Part of a small language model's weights: no biases in attention or MLP.
MLP neurons of a small language model. Each row is named by its layer, matrix (up: input weights) and neuron, and shows model dimensions 128-255. Each number is 500 + 25 x the weight over its row's rms, rounded and kept within 0 to 999. Numbers have three digits each.
A block is one neuron, or neurons of one layer that tend to fire together. After each block is what it responds to, as a language model described it from the Wikipedia text at the highest values.

L9.up443:453501540504530509493506506540518510485447477516515480485467516516554515509521522527527515439524466509541541519518507491517532465472486504530488462490509491454524543495519480540482517530492498539474585565554522522458514488509479497511504486456468480516492542497524502495470512490528473505512483473514513493508530482492523478495475505486526471547507537510489478520485488498468504459487
L9.up585:506478544508478471480471542516495439491504495469500483523474512484514524493467463469500491453507489484515498496497500526523513482483495458504488538483494515500524530493508541530495486493511502556486504562514515510486550493534487504510522474518583457530511520515491487479501554489506473487467478463535532501532448489498469454463499540515474480470488487507522515468525486511523472484480
L9.up587:502532545505509517476482473542492458498511508529479495493510503507509511467500491530510480475525493471512502544508466490493498461455486491546453491511503517465509486482498473516495485547475527501502491541495503518474475498510512512527499533474453466527517489502480500530502536517518465479475504516445461486547482472500514508492476484457494507527484505529480507470537548484457481514529
L9.up629:520503527461498518530509527515472504517540512496523469511494511540474472497524518522485492515547504539513508505494502498526503501501530531494475534522462506456483514452514477497519520545510509535487501562494532539536463488473517545530497482488523463536515513514510463480476553511510468470469552498512505489498469484474496531519489539513471469453508479444460438503525502485514491500543
Description: List-separator commas

L4.up86:471496490495521533503459526479464496537490480475472512521524437484472501511512534489518488504525472531469460489528497511481466520475489536473494485538504502486487476509479496495458505497536532514522507498522504549527535469480454477462457506456526532518458509504508499472466462505493502491542498534488490520496473522534494503434518486493477521492485483442496535510535559503465488485498
L4.up94:473556487511542476531482499522520516496485523471502529542508514510493529488523537530522481515477514499485520480528452517522553518519466510496512521468494504476504474532510531513557512504487491489500506500482479520504502446486476490488481482476507514542509451497512531467526533489468487478515488507502495512507479523519529483468488512515485516509508501534498503487504531461522498488519
L4.up183:476512519506490467525430518536467489500513487475492487519492524478486499485508528504511479538492519527473484461461485503483548541529506524484504461473520508518443468532517556508526519514517494436474494472492499516468501489482497526425492504534507497496517502497487483491512514482490499492474501476530574478486500526526499482483509514527510488511523476536517537488499501512521491473491
L4.up192:479515488499493482508446487539511510471515545498515485520529526458491480484513544508509513519494495505490505510496464508481552506534490495446511531522508472480471448503505522496538525511499483451510492471463476510480486503488458520482492471511530516492553479509481526461532531488494522509537526442501522516481486556518522491492468530509525496519521503528495493488485523471507506512465
L4.up205:504530501528469468505455483509479527497511497507521483482521527490488493485503544489499505489484486519501517522455484480470520486553464530482484525499498464480514494527507511484524525483522516491488478519459462473489481456506469527457525516506516503514516500535495519470516500478483494465509490477508508527461473516511536469494461533501507480504507524552516496490513526503522496462486
L4.up329:481484511528514511519482504478534489476480486500553489434511462475495487493500519453530484519526469512474467498508506506545505522479482522511523528523469472527500454493508517496467516501515503488459559482552488517538522485503486472475518499491556468547514502498532551485492478538532469541458497492520528485501499488507519495449477554487447504530526480512473503495521469507531489458509
L4.up424:476483505495536481517466495469502480502503496504485505441526489488509527499491511484508517475538478492499434515531485513506530495484483497479490529495493507519535478505510536520539526508542472505529515506484490517506487524484470477508490492491513523530439516494493517515493451539538479489536492498491511534515519495555491522509519482500460517487458480512465521439496495500519478484504
L4.up428:510495504528553490484476510506512533544532541425517477496496446517442504479510490520516489529514474494479476510500532503500418506488504492504491481485520499468503534508498472500600468481535528519497528504452469487530496487516488450450467498505494493524495515469474500509524489530475518495495535522558500489524484492510465496504516486550500467490519512480492485485503488531533508474466
L4.up514:518540479552467495515483485487504503476511497516522480465546531495439494469518482512502506496529446501477504515506476516486515501525485517449540504505557499502507494516516513508585501504522506471485515505472477500525510512458471474456487495481501540498535479509514545485498528485499510495509522490537511505460516517463483439500479534511510507499494524533501532491493523423496463493510
L4.up550:486504518493475530502484494505481513483517515508493475457516516472513473473503559513520485532516483552512504507471512503504513481580461520461494497519522494463468494498540528508507493472510493450471470451490488480489485479467519505459519452507510515502516519510503513452512493476488499476488474487515518493464485559508506441471470534479490480509543496517499515469488507484508499494493
L4.up563:508528491514511491508467515492463517518479486507507476486498498463505522483516543492498497535507479520487515485484475515485515522548489503503468483515534502489520531518520536508535537485466523465484551489526488533504492511499434514472486501464523490523503504496490504470522545522552498495477507474474512494509485529500504500481492514516492494514508518495477511495534493488502479480514
L4.up607:486515523511480466545448512497484504469509506496514495503529505462502510486537508497486499526494485489483510477519483503466495507557480518492500479493519481469517491522511529487556499485474496488488517466484456512491512493513469495474476511497539512548524486520515528478513541489535497492495488486507518509495493516506510419468505541510472503517516471543520483481507516505534468491507
L4.up647:460461479496505481513489517507506470539534535521510496486511484494502561485519515497493528506529421483529459507510478496531477543513496518497506492518526481497514468494531520496524492513537493506450517470527519527530461514502491472519504534510542493551474484487504506508497479552498525464487521517479507475527524492475506498470486491542472498461548483466458513437492486509559490501461
L4.up726:468455488523512493491495459508494479479486485476519510490493511499495502494531532494526517486550471522513464474497485522529471529524468514456482521500525487505526479503513536458501498514509493468486521508490475531537495507478484500512491535505539460517455552512524506500481520502491469466479484512505484499466502458501503465465487526510452520493476495498482499459514514476521470474490
L4.up740:493508521544556498507485489496482517465526484515489470520500465517510536499523522469503503526525464487456493514520483527529499499519478527449532471476503472496508484515524521498520506533525479526485508499496493522524523483553450466493484497503546501525477528490543535534505488527546460431534510481478494511502479517511525453484488513527497500491484505532468509487466553536510487450466
L4.up983:505528501488468445525466509510493531486508510483513513515486492511515527480493508507465490514526471512488497479496496508498492513532445500492474460490507483460518492523529516505529513486451503488525518465487455474524498515534452468496457513468497493532484521512511535472497489527527491480516511521497539509503472518511508464470521522501477529490494523566494516462496500458520476468509
Description: Capital letter P

L9.up118:476489515506498459511481533528463451503507496537487500485497529485532515515483496505498493509519487537504460500488478523510477464497461484529468566533505493486505546491513496519507527531489473545554515488503508547478528501504506487499527509556534472500473510538515490521485501534489476497464472511545470489512489470527488532504529498551498503521537484545522479432483514456495510456532
L9.up406:457538534514488517484473523503456497529520549465487511466485489457515565498504484508528485498505485465495488466502543511504522521467491509473494495513557495470487531495521489527513537498516435559505514519468510485492480510510517471543531504500506483515515524531516519470507482485502484532507515479529473451511485462503514488501520464553530499486499522506488475503518525494515514495479
L9.up687:489500469487525521435465543508489514522481499504485463483508471531503486501501514522477487526511470505542488496478542503499507522499477522489478510525474460489481533502488455483533534488536512503476562530506516489515485496505471463502465537533511474526507554529464532497485492516514493500507514511506474511506498477516503507512491505551478496541479513475468457497493457494520475483510
L9.up870:531499520538506475469536511524504519528501525533526500478483527500500523460456451540513515489558478508504475510490490452497496480488513473512505513543505478480539483452490454493561483488574503520485499497447472488487501471505520487498502488525504473551489482517479488476489483522508486473527511478507481456486504473543507503495555502496485541484484533529462449493513553479521481503516
Description: Colon in time durations

L9.up211:512450500539481502469478453499502426485474525461519502480495498502524493537493521488505455495521475476568485517510493502481468514522470506545479497470450478517517471534534484525533487505499533503475488531491515516542482471504479443508422543464529522516513484486504509461507459481543519465483504516481525465476491472552516528533500529508507491529454503468482536455503470502527476534491
L9.up455:518461492500522564513475498501474489551467526463486510465487508517512508508529494512483470513517488474519469488500529519504459532524497490483508509540460468465497515553512482460508540474529504528526532531484510525470487472476523470503492516469527505492512466534544487458488517480513488502456488535456479475519504505459531516509504480501503466484482498487509558514531515522490515504479
L9.up539:500453535510506485475510544467503485462509544450513505473533514515530526505517492521510495503512483470528484479528503492489480515486497550531448485503454501508496499479521514511545518483526514482473531504527519500518500493497484459541554525457473499526479469553472518519463461494522462501515500550470513505499484498470528497513497490502513510477466523531480488478480478506522515522501
L9.up992:488497491529461463493495524507519522539499539472532481490528516486490506490513459513503470528494468490534459505514523521485457513479465510492506491503507470483489435490516537506519500474531488492457532538520490522535469494521510518468517585491473511492496498540476523478503483496512492486482513549485497473506468465505529472486482460517505481528481539484486501457573543515513468521542
Description: Word-initial capital fragments

L9.up23:502502502478526503522503486507479492497528489525564507499529539553534484521498520443518468508506471451511484494486490512482468511478524542515482471505480533502537481518503513487490538512507528517499517501475478517497536485508516439529469555504506492490468519526505470495499486472497464554509521470465487478503500479499502501479472503479497496596545472521485510489496512506456472505493
L9.up246:449521500504527490484516520496485492518460514494481452491478501528514515503532467534492497498540507495493493490516514513571501488509494547498500485491495524485527500501488537513473508517523482500486544507537527519514519471520508492469530536499509501513494559456512498498542460468517467476494483510516485516515496495508477515483549545527501560519487512512512506452533493530506526498526
L9.up528:457467484496500511502526476529483521495511546482457486477450489526507500543503459512510504461528486513521538452504480503493491525522500512528483501484482479491543545446504473504516491525548488500492486492492524507490544525520477542524466489462500498497456516447500528480522502494562498480468488521550498495535498484472478487476495504422518496503520471517532474498516555525481486479476
L9.up599:447464520496527455508487512499508490490527532515522480477476516500506540494480490491507485512510473480547462515509495531516492529475494496472464459506475471477532493488477514474476475498509468539489498503488489479547479512532466501556490494533529495464463498490497541522472489467503505472478535492506487484530507493415486530491524517492503513433526523507492520479514485517503461489502
Description: Early word-piece after initial

L10.up903:496493505489529495501510495518507469524505567519528497492499529517545518508508496482495520509510463439530506524534484505512504484475511497464478496489449522525484507556520494535473540507499499522522525491516494494511482515535484509487493508496520507481477526468460483450506528493527467518481523514463448515498523491485502500509497488476474462505487492522536528474525473520491503519534
Description: Mid-word fragments and digit commas

L4.up8:496451485495489477492463506522535488499531497490538465487483513498493575520487496453537507487515486473512478505476518500500462450509488477505508534533498441507533506494482534488550512527503475525498561538544483513505501457516474522505433525532546489535485517480481467494510494507506523479487478516479508471487473494472483426457513510520521526473430526524493501487430490502454487527492
L4.up29:505486515526579489487504511494519465518505485535533522513516477542468518487519536509494553475515480452509430534505552506518456516472497491504458538527488506484526487504484512505497512494527527530550486501500489492527508529521486447500456499524524461484493499517500562500508499515499495463470488509518475487509490486484470518468491499528482511503475470494504524473472538510526492509473
L4.up47:487475524504445520491475516532508543546506471554510495513513521488485534511478484477495468512504483460505496500480568502540459468528494489492516539531472499479527527498493487482497535540506497490491563539522496511501484477523490485513447510525540499534465513518533525471521505492488493518465458500503473469472460468492495450459510518531515479472429520546461511518486556468472505521480
L4.up149:504487521525502502487478534535506504501500484456537491531500494515463557507474482522548491542499498467484467495488517487495461477509525493517498521535463480503551476485497533521562504490477502540549537520496479488522511495523462499531435536504521504503506500501504521507507499486506482514524460492495476495520475467471482429488501477523477516468438547492489517457493551484487479487483
L4.up196:499474511514518492485533520506499446506524509499475479510482494533501539529484497505516549471522481456533486534466526492542433496480491470501483547515480480505493525475485482509496485532481487536508519519520514517501498508511476448514522519536508485502484496510525525485509477519493498497460490532520505490541487477435477510447507463519487468467429471505488491538509518469482527495503
L4.up338:493462503484509499487471507504522493508501485511554485499546516520463566479502469517515487468482492473499465491518534497566514488533487456465516506526504485516520481489501529466554494526510467498518520547506503515498530507503487461509416538523528507518489513510494535480528500493500508491505489485490499466509469511506489503498509514521474518512399541520499524478469535502508494531457
L4.up469:490498550531526515484500534471459470508505491521492507471474488523520530511497464501495494460479436490459463486477522476509456504429515502541498522478512476528510493470468486513517534521521513452474490477480483496511537551555486430463522499507515492492490461476524492508517511525558493506507513537506461477480502504507480508494510487481464504499465527522476506502511517496508479547484
L4.up547:476490509533527514473444471516515484521485498492523460498506500531470543515478508485533508488517474453543501533510514476554433475499487508494494541521487465482548484483507498500521510508497474515515537551511473516537529504514486504523433525519517494526479518491539524498491492532513525512463464492488498500478461464471528488510485493519484478470439501502488520442473520500496479543457
L4.up570:495489506512542502484505520526517489535483501509534486478513462514484536496460501477493483511535461478498446508526497448557465495503523498511537528487470496463511465503495506501529476469543510503489523524524532538506497515527513503524449541513502512515514519515520526514483492554510506476482530522503468503481475481481485497483471483566488481533461522492501510438500566509470497523481
L4.up575:522468547537475485504496509511475486494491503513544516544495472492516545528492496487514514511502506483481467517498520485522468482486497468511485531515448460467511466471511504529510495503539523505556548498480507503534503500504496515501418516481466488541445511514497490485511509505505494505482464521476479484516463489414500475480519519536483535461484519507466523481473579490499508506468
L4.up577:497482510545541494513501517544512501496497480503539492504500500503506567484481490472510494516525499471500441521482549525469465490491487480498512518501537477501518499524512526500497529510488522492522518533494459512505524533518478457488457526528532480518480511499512505497532497530515481497511484472482517515495515472486472484467502499512492499484428518524488547465494507493524474513468
L4.up643:495477515496504510507495512530515524466482465512524474490502468511473523487519512485542501513515489480515504533486556492565465485484491501499534494542472486474500518484496515473509495498505520525522503532493466536506525519517502477477408514501489511530496490506474529523515513502505496513483487476505514492470442481540493508473495510513466513466423554522502536484515527478503495506487
L4.up671:497467498525614514432531507498510472525501471522505482508517498493485537514514484504538516478512490471518479522479534487575505539480487503519481514519523484473522480516507468499572483518483476493522521487493525480487487507536486466511472508543536510521502535496516532480478483512534452498499502502523495453496463478443474524507491476516484479474465481501505496493531532521522488494468
L4.up781:472472523485563478506508503524525470512475508478534494489456466537476529510535488522489485474509479466517493500508530493549448462456454484509489505483503476524488515531498510492479519486503533523507491539499487510527551485516439491520476528513551463511495494451524489526527525489520486485507485513540480451462510494472514513509491487500462517483452493549491496467478525483522514532476
L4.up799:503496529504482486506489506551489502528518497482510492502502492486508604486497492466544488513495492464524494518463518518489438474494539511454502493512474521455511488518497501498548483488521515521470542501515490515541496530498502535513390529501501497522481551510537497499522522483495491483431479514521476469490462461475500509524480502501504528479454511557513493478517504495461515561481
L4.up947:510504489531478527494478506519493514521527497499536475552473499468526552520451534495525511534516482446505458526498502482507471501481483506487524532505494493493510488523509467512542493465515461534523522490519478481522482535467479486509478514515504488480514523465503532473512511512492500510496482521516495453452459480471472496453502513505500529486463517500517503467480526487480496500516
Description: Numeric range separators

L10.up519:482499541507498518509482526562443505502510502502537507479490487527508505495520497484549455489511512462537488493554493492509492434494505518511512464530475511492562492459508529500506474523501452513486520505474520489468504499502461499529495512510503419541492494461508501478526509488527479492482505545527505515528495463507506513516513509485496501541473490520470482498545512478494490547525
Description: Separators after codes/numbers

L4.up9:470524529477487480498499477531492491491536514501544464484542529475477504459488519508519514496550464507459503494498503511446509452573471513467528491501478515501518481492533537493488535484507518490462480486503460494463481484504451514485532525501515509506495508526469526491516523508461470481511537503522499509442514503469506451512441541488507511480515475532487502499506492505504505450520
L4.up106:482508505510566474524486478527486498447502498520499477458497506476516459500514530513494512527531502513492487494509458517452536477543508505429529519509510480478480467536524538462513512488502498459501484470497459505473520480503453559466494501515549517506514513516497524474512555510493474481500500432504499519461492531478501473471470562495527508505522500505467489473508522481526485470497
L4.up145:492530511491531489483464500542493474498516505496538486491504499472527468503522552498512497520517510523492491508470485484505513501525503480462505473491473501489490512536527554496519521483509496506477461493490489480480475532475417531495487463494495521512534485513499547467533520492494478481523477461488509519451514502523512480471437536504523495520539484466527508487530532468503488469494
L4.up170:480565514482586498490498519504513509464494539499510530520470524505523493472500502517489513508513499500484505530532499479502484462493462508497499516532515473488544489546510527494481507454500503494462531495513492514543496453526476482454542505528481490538497483491493501507499518480504453502504458509527532498480485495462504523463517536498511525503504480491519494468499508495515475484499
L4.up178:500534511494571457520450498518491479494516522501542471494505483468477490499521506469482517506498492499504501516468511505479483497520516466474510521500477480506494454514527542487545524492484487493480491507511458476490471478517469536475487509507521508501527494536489510464550539508485465484487526463525520478480473519485509518467478541501513513522501478515508473502551537499530466482510
L4.up186:485548529502518478512487464527454510480482505513514464457516509480451460502521552491490511537539513546478505500483480498468543505559466518453540493505519478506466485507524542496529531499513509465481482487490463457485482522528487531494506495499531480509546510513502524485520535502528491482518521465487492495473506534478498494472447554509526501522506497498497496483509532506554516456533
L4.up202:493523519463532475507465465517511494482524563483514502530507520450473477463512511507517519525495513527494510518507492513532557540523465501474514531500511464461495460508529520512531517492471493488470490494485471509518477518489465548464481487508526536510520493489463498474505494492443492509523511471505514481469485515517473480509450547496509486491518507523472507494509536461533484474495
L4.up247:526522486538517477502443505514539505489509521501537466500506493473485484464531538486538529516493458528496490506494491492484566491536506501473492488485526493481481470514504500499533524499484506481494499477501456527487474475531458502434506500508514506504556481539517537472524537488522476467486480479509538522483477518510519441473474550522504525500499520532454462477499541451515466468483
L4.up311:495572508490522503525470509510513516469526526508529472484587482457515492491515533474509503526505455488497511511513467505448546489544491495492529493529501485479488478472515512495525526480482510505508500485468499488468522504508486503455481489504526499523521463511515485481530507498508516488505484477467524503498499515521478486466495500482498468534523504512471518484500520480501494478491
L4.up340:478483482511482526528508490508511515485505494513545500498527517473484527474458501493486525486533470509517479498534487501441500467538488461496512496509487479478512517490510499488547530510505476491508511532483475482511493497496472474482515510537493501502523478488537518489515525538504473461509497474510515511489463505483511375477490521489497501505511501513473495468465526484521479487501
L4.up389:522529528481544459512443503517473487508507490525531504540481499461493465467516520503486492489477520507534478497510495503523478486517494503460497462570513513476463472528528500464537502467474519458493492505491481467519447486465458510511523536523497502502544519479479544473556494514487464483454491483486534457491482523517510496446530520480489522516501461478518528506508491460529463492508
L4.up394:508508504499494466513447529518526503479507534506532460488506507464496482463514542500498503541528513520456508467479486504469534485513484525455520495489489493446497497480526511498559553507500513471480522462481458528510491517495459550491491502508509509517566486542509500487543510530506486528506499477487525526474514493517538488491468544489514508499483494510526512468475511464533481465513
L4.up474:512477495519543493485491493533496497502481514493514489462493499507495537491497506473475492472507445482515500481517488490527485492524495484503463518517486519500539475502535477516480506473488478535472523529488469504517486490561500489522518497521508504535447491474511515507505534554509461482471497507480508501474512469496481515485471526485500516505514495539508484501525512468494450501489
L4.up606:509501491516508511515497475512520487485473477497492483502475530489517497457509564501509511499543477473499471500508481475452512486530503472451504533487513491481541493492530523519546501504481471510498495492490457503444503462499469519491506533507526486542482484551492525474530519493527504498488538482511499481473515513490503490462482550513511490532522497503512492481516528480529445469531
L4.up829:490554509489448500512470505518499499469485507510506437517529520435485482487495539480498513508498541515460499535502494502462514508570491506470533505492492465482493488480487540485540520481510512475477508505480476480469503536467475550474493487499520496493545496529467484480552517517521493482526514431493510493462501529487509480492469564474531481516526477511521478471500522494522468440517
L4.up946:518576504495559490512474485537483501497495507512528500522474490455498475483512520490487479521500472516484524483524487521525530480514513477485499494511520487478494449556526528525538479474479516485486486478473480499475488509504465540483509516499503480521540478499507510479536558523463462483499512485502532483508493509487508477432497537489516514516489514525460478463535542471515465485467
Description: Number commas and word fragments

L10.up189:531492499463497505510448484480474492485516546477509497491504509529529496546554477460507449500496472460532477495507509528547504505502501517518498460498536512500504522515515431470494477522535482497517489525515513471495485500499468483512451532524527489528462551481488485473497490511558504527508519508493518477522518518551517494475521534517503462541514488486500515492545491502486519464535
Description: Mid-word fragment pieces

L10.up187:455548524508532526493487494494486496487489513508525451446518494492512506481484451508531497513538510559521497483499463506508498498501520496489453509504489525503520523476485470535496468494487487509500463540497488518502481487514537460507489514519499496501488491500499480483540474532523488487502488505485516500519485539565521524455521468484512493494502502468533476494513515471466480475538
Description: Mid-word accented letter fragments

L4.up77:471486523528501489498492504510538487544519502489482493537516531527519527513534491497497545511515493537473515501526459471500470504498491504480500510510507495481490472482544526507493533479501510482502496460498486561495502501532506509522515504524496482490499507495509507477488594487546491490487512483484472503493489487548478584516471472480493504538517476479512497542534519498474476483489
L4.up124:518528476497475497466476501517505521474535491516545513471498484503446461494473509470483479529526448493476479475504500531531491513496506506479481487491519518516479511495494509484543501487527521507450521488503523487500457535497503480476471482489488519491501537500507518451499495513527490514465512467533511496511525488460511490478514497486515480500515458453485493494481476500512502451476
L4.up127:548516506457524499524466525477522516472495475496550539511494514479521488450460500454518525518498451533494481465467516509528466467494489530479479448511479522469504475490481505521483527487443515509549510511500508542477466520492508442444511500495468506487493475530511512484509482514502518491483511484480544508500516491491507548485511470478496499531513490466520531456510519461505472453495
L4.up135:504515512537517491511498545446516470496498494513514521461504510479495480495497512474508501480546469525498510510493477479543443495513505489502446491498527477469508496519522531473508460455501535491515519501516483500488469567490495492515511535519515503533506502506498484503500533552537467519473520497508518483530494505482495470467502517458490529512526473527509535472522512473524444455487
L4.up220:470461501487531477482499501502489447504480522494532502470509454502487520494524489473500510499533460505477422431503528473574541490472494493478491525489487549517492498537476527499473532503543455526481504509533513498475483499501486525520519534516503498521515515511476493513511496527530460497492499532499486476505503518516498490464499468508487507510476534504498515430520483500486511482520
L4.up319:458501479525544471476478504515527437512457490515545472500502466469498524515520513505484493516489474505480444508527517476531478531465492500473512511499517476494515495495484530482510516501490518521526582502463495516528489444509457479430492527514541509517495511495521562504502491521509429491526490545498514496466493484504472503528533493541447498489458530494495514460504523489500471476523
L4.up328:514498494490541530505515516481508525493487502499471505502510446489515498473513498462510506525513472543493497468485495477539423480477469494509514478497546529492464522478526540516473461439519501503474513510536480498461470519484515468516527510480522493515466486494481497492477483550555482491494528545527528516528507458520491505448536496502484532484467514462478463460531500469499454466545
L4.up361:448502484516460489504458493505502521479512537502480470499517515488492504471505497510486472518520489515480510510489478517490581522575461517481509493505509496489486526477509515510509538487505509493504497476492500512488506479503460524446468501475523537515550479539480524472502502473540504508512467499504513509500514527523521480515471528518510492508508520507505549482474512453539481475495
L4.up411:538515503484547501484508504563495497472492492513504469488508499485510477492488496545480555507539483492486533469486509550561514469527515484462486503514497514535454517543550503462494456457489469485508526523479510473503470546493493496498533486494503485477472497462487533486475486494491477499509479462518492558497531500501498478511520517505467481525522485454494511465565539493521493502463
L4.up516:450477496492547478484517469513508491483501487507487491488472494517547517502528508529489493528529479533499491506478540514571533485478469527443499495476484489522507479480493527480447494504520521506500549493501481539492500520503494495490513504514538447516491522422503533492500515526557509467509480493532482474512554499526490480510502490534474537494524505509512504483508506475487459521478
L4.up591:512508485533529494505488526496535519505513529505489471465506496510562527473513503529504519517517426534478486469448478497543486484482498509493482504500514494507467508489521530509483479507532526523510530489523522543479470502500508495466507539525552499539541504511526454495479489534519424510470492488502505518521467478515493480454497495505496528494496499508485508497523521491491498483498
L4.up613:439489464514531499538487513492515473507514491496513512532481504507495501494518516467496495487488508541497482496478496467592444504480465503505518532528510503500493480509461532469457494484502481518489544510493487533524507459496502482504562549509492486509468529483534512497486519512518453498503514534543529503534499519498481562448508506499485516496494487510514498474528484500509504499520
L4.up644:466520529493530504477517478511502506460456554489469491480519507516489499493506477497504479487497466512475519481482512542527510525486467468449499515486544529506513512539515511529472484513516475539481479500473481478481531515516504479479531492471489488517430495489542484516524461471505456471478524484523477432529521480463510521483497468490451465489490484479497528509501499473509476516469
L4.up686:435505428499507511505494492471531484481479488502523497517462487497499491504468526472546480502499477481505476486521522475577467494475512516496491508506505483459495472504492486510446492489541509472498562556543459526501469473500494487484502482501493486526533503479543544531465472519524474506476510485511538474485517541519524445493498511492446504532510490523510507459487501502497473484466
L4.up689:496499511529521506513486503549528506486453503528470487509497513500524498518484518530530508534518442551553530510497489500522524494463478512469493493524497523505473520489482513485523499508494517499561514542500481512501455534448489512543475533506522515488505451495470508490475495499517512490493479510517483523499480492488527482454483490531536509519488519515490474479502516472468496533468
L4.up931:501519501509585499467478492515505522480477491504497480487488460482533532496483485506489498520538428474496475493528495490559476473499500501519495498488483524544489478522484552508495486509532499506517533494501486482526468481522534491474496509481511496511476487512511519476524460508531492494495480527502509469551521472471511469471462494505521523493507490492494493485500536488520490486504
Description: Mid-word fragment tokens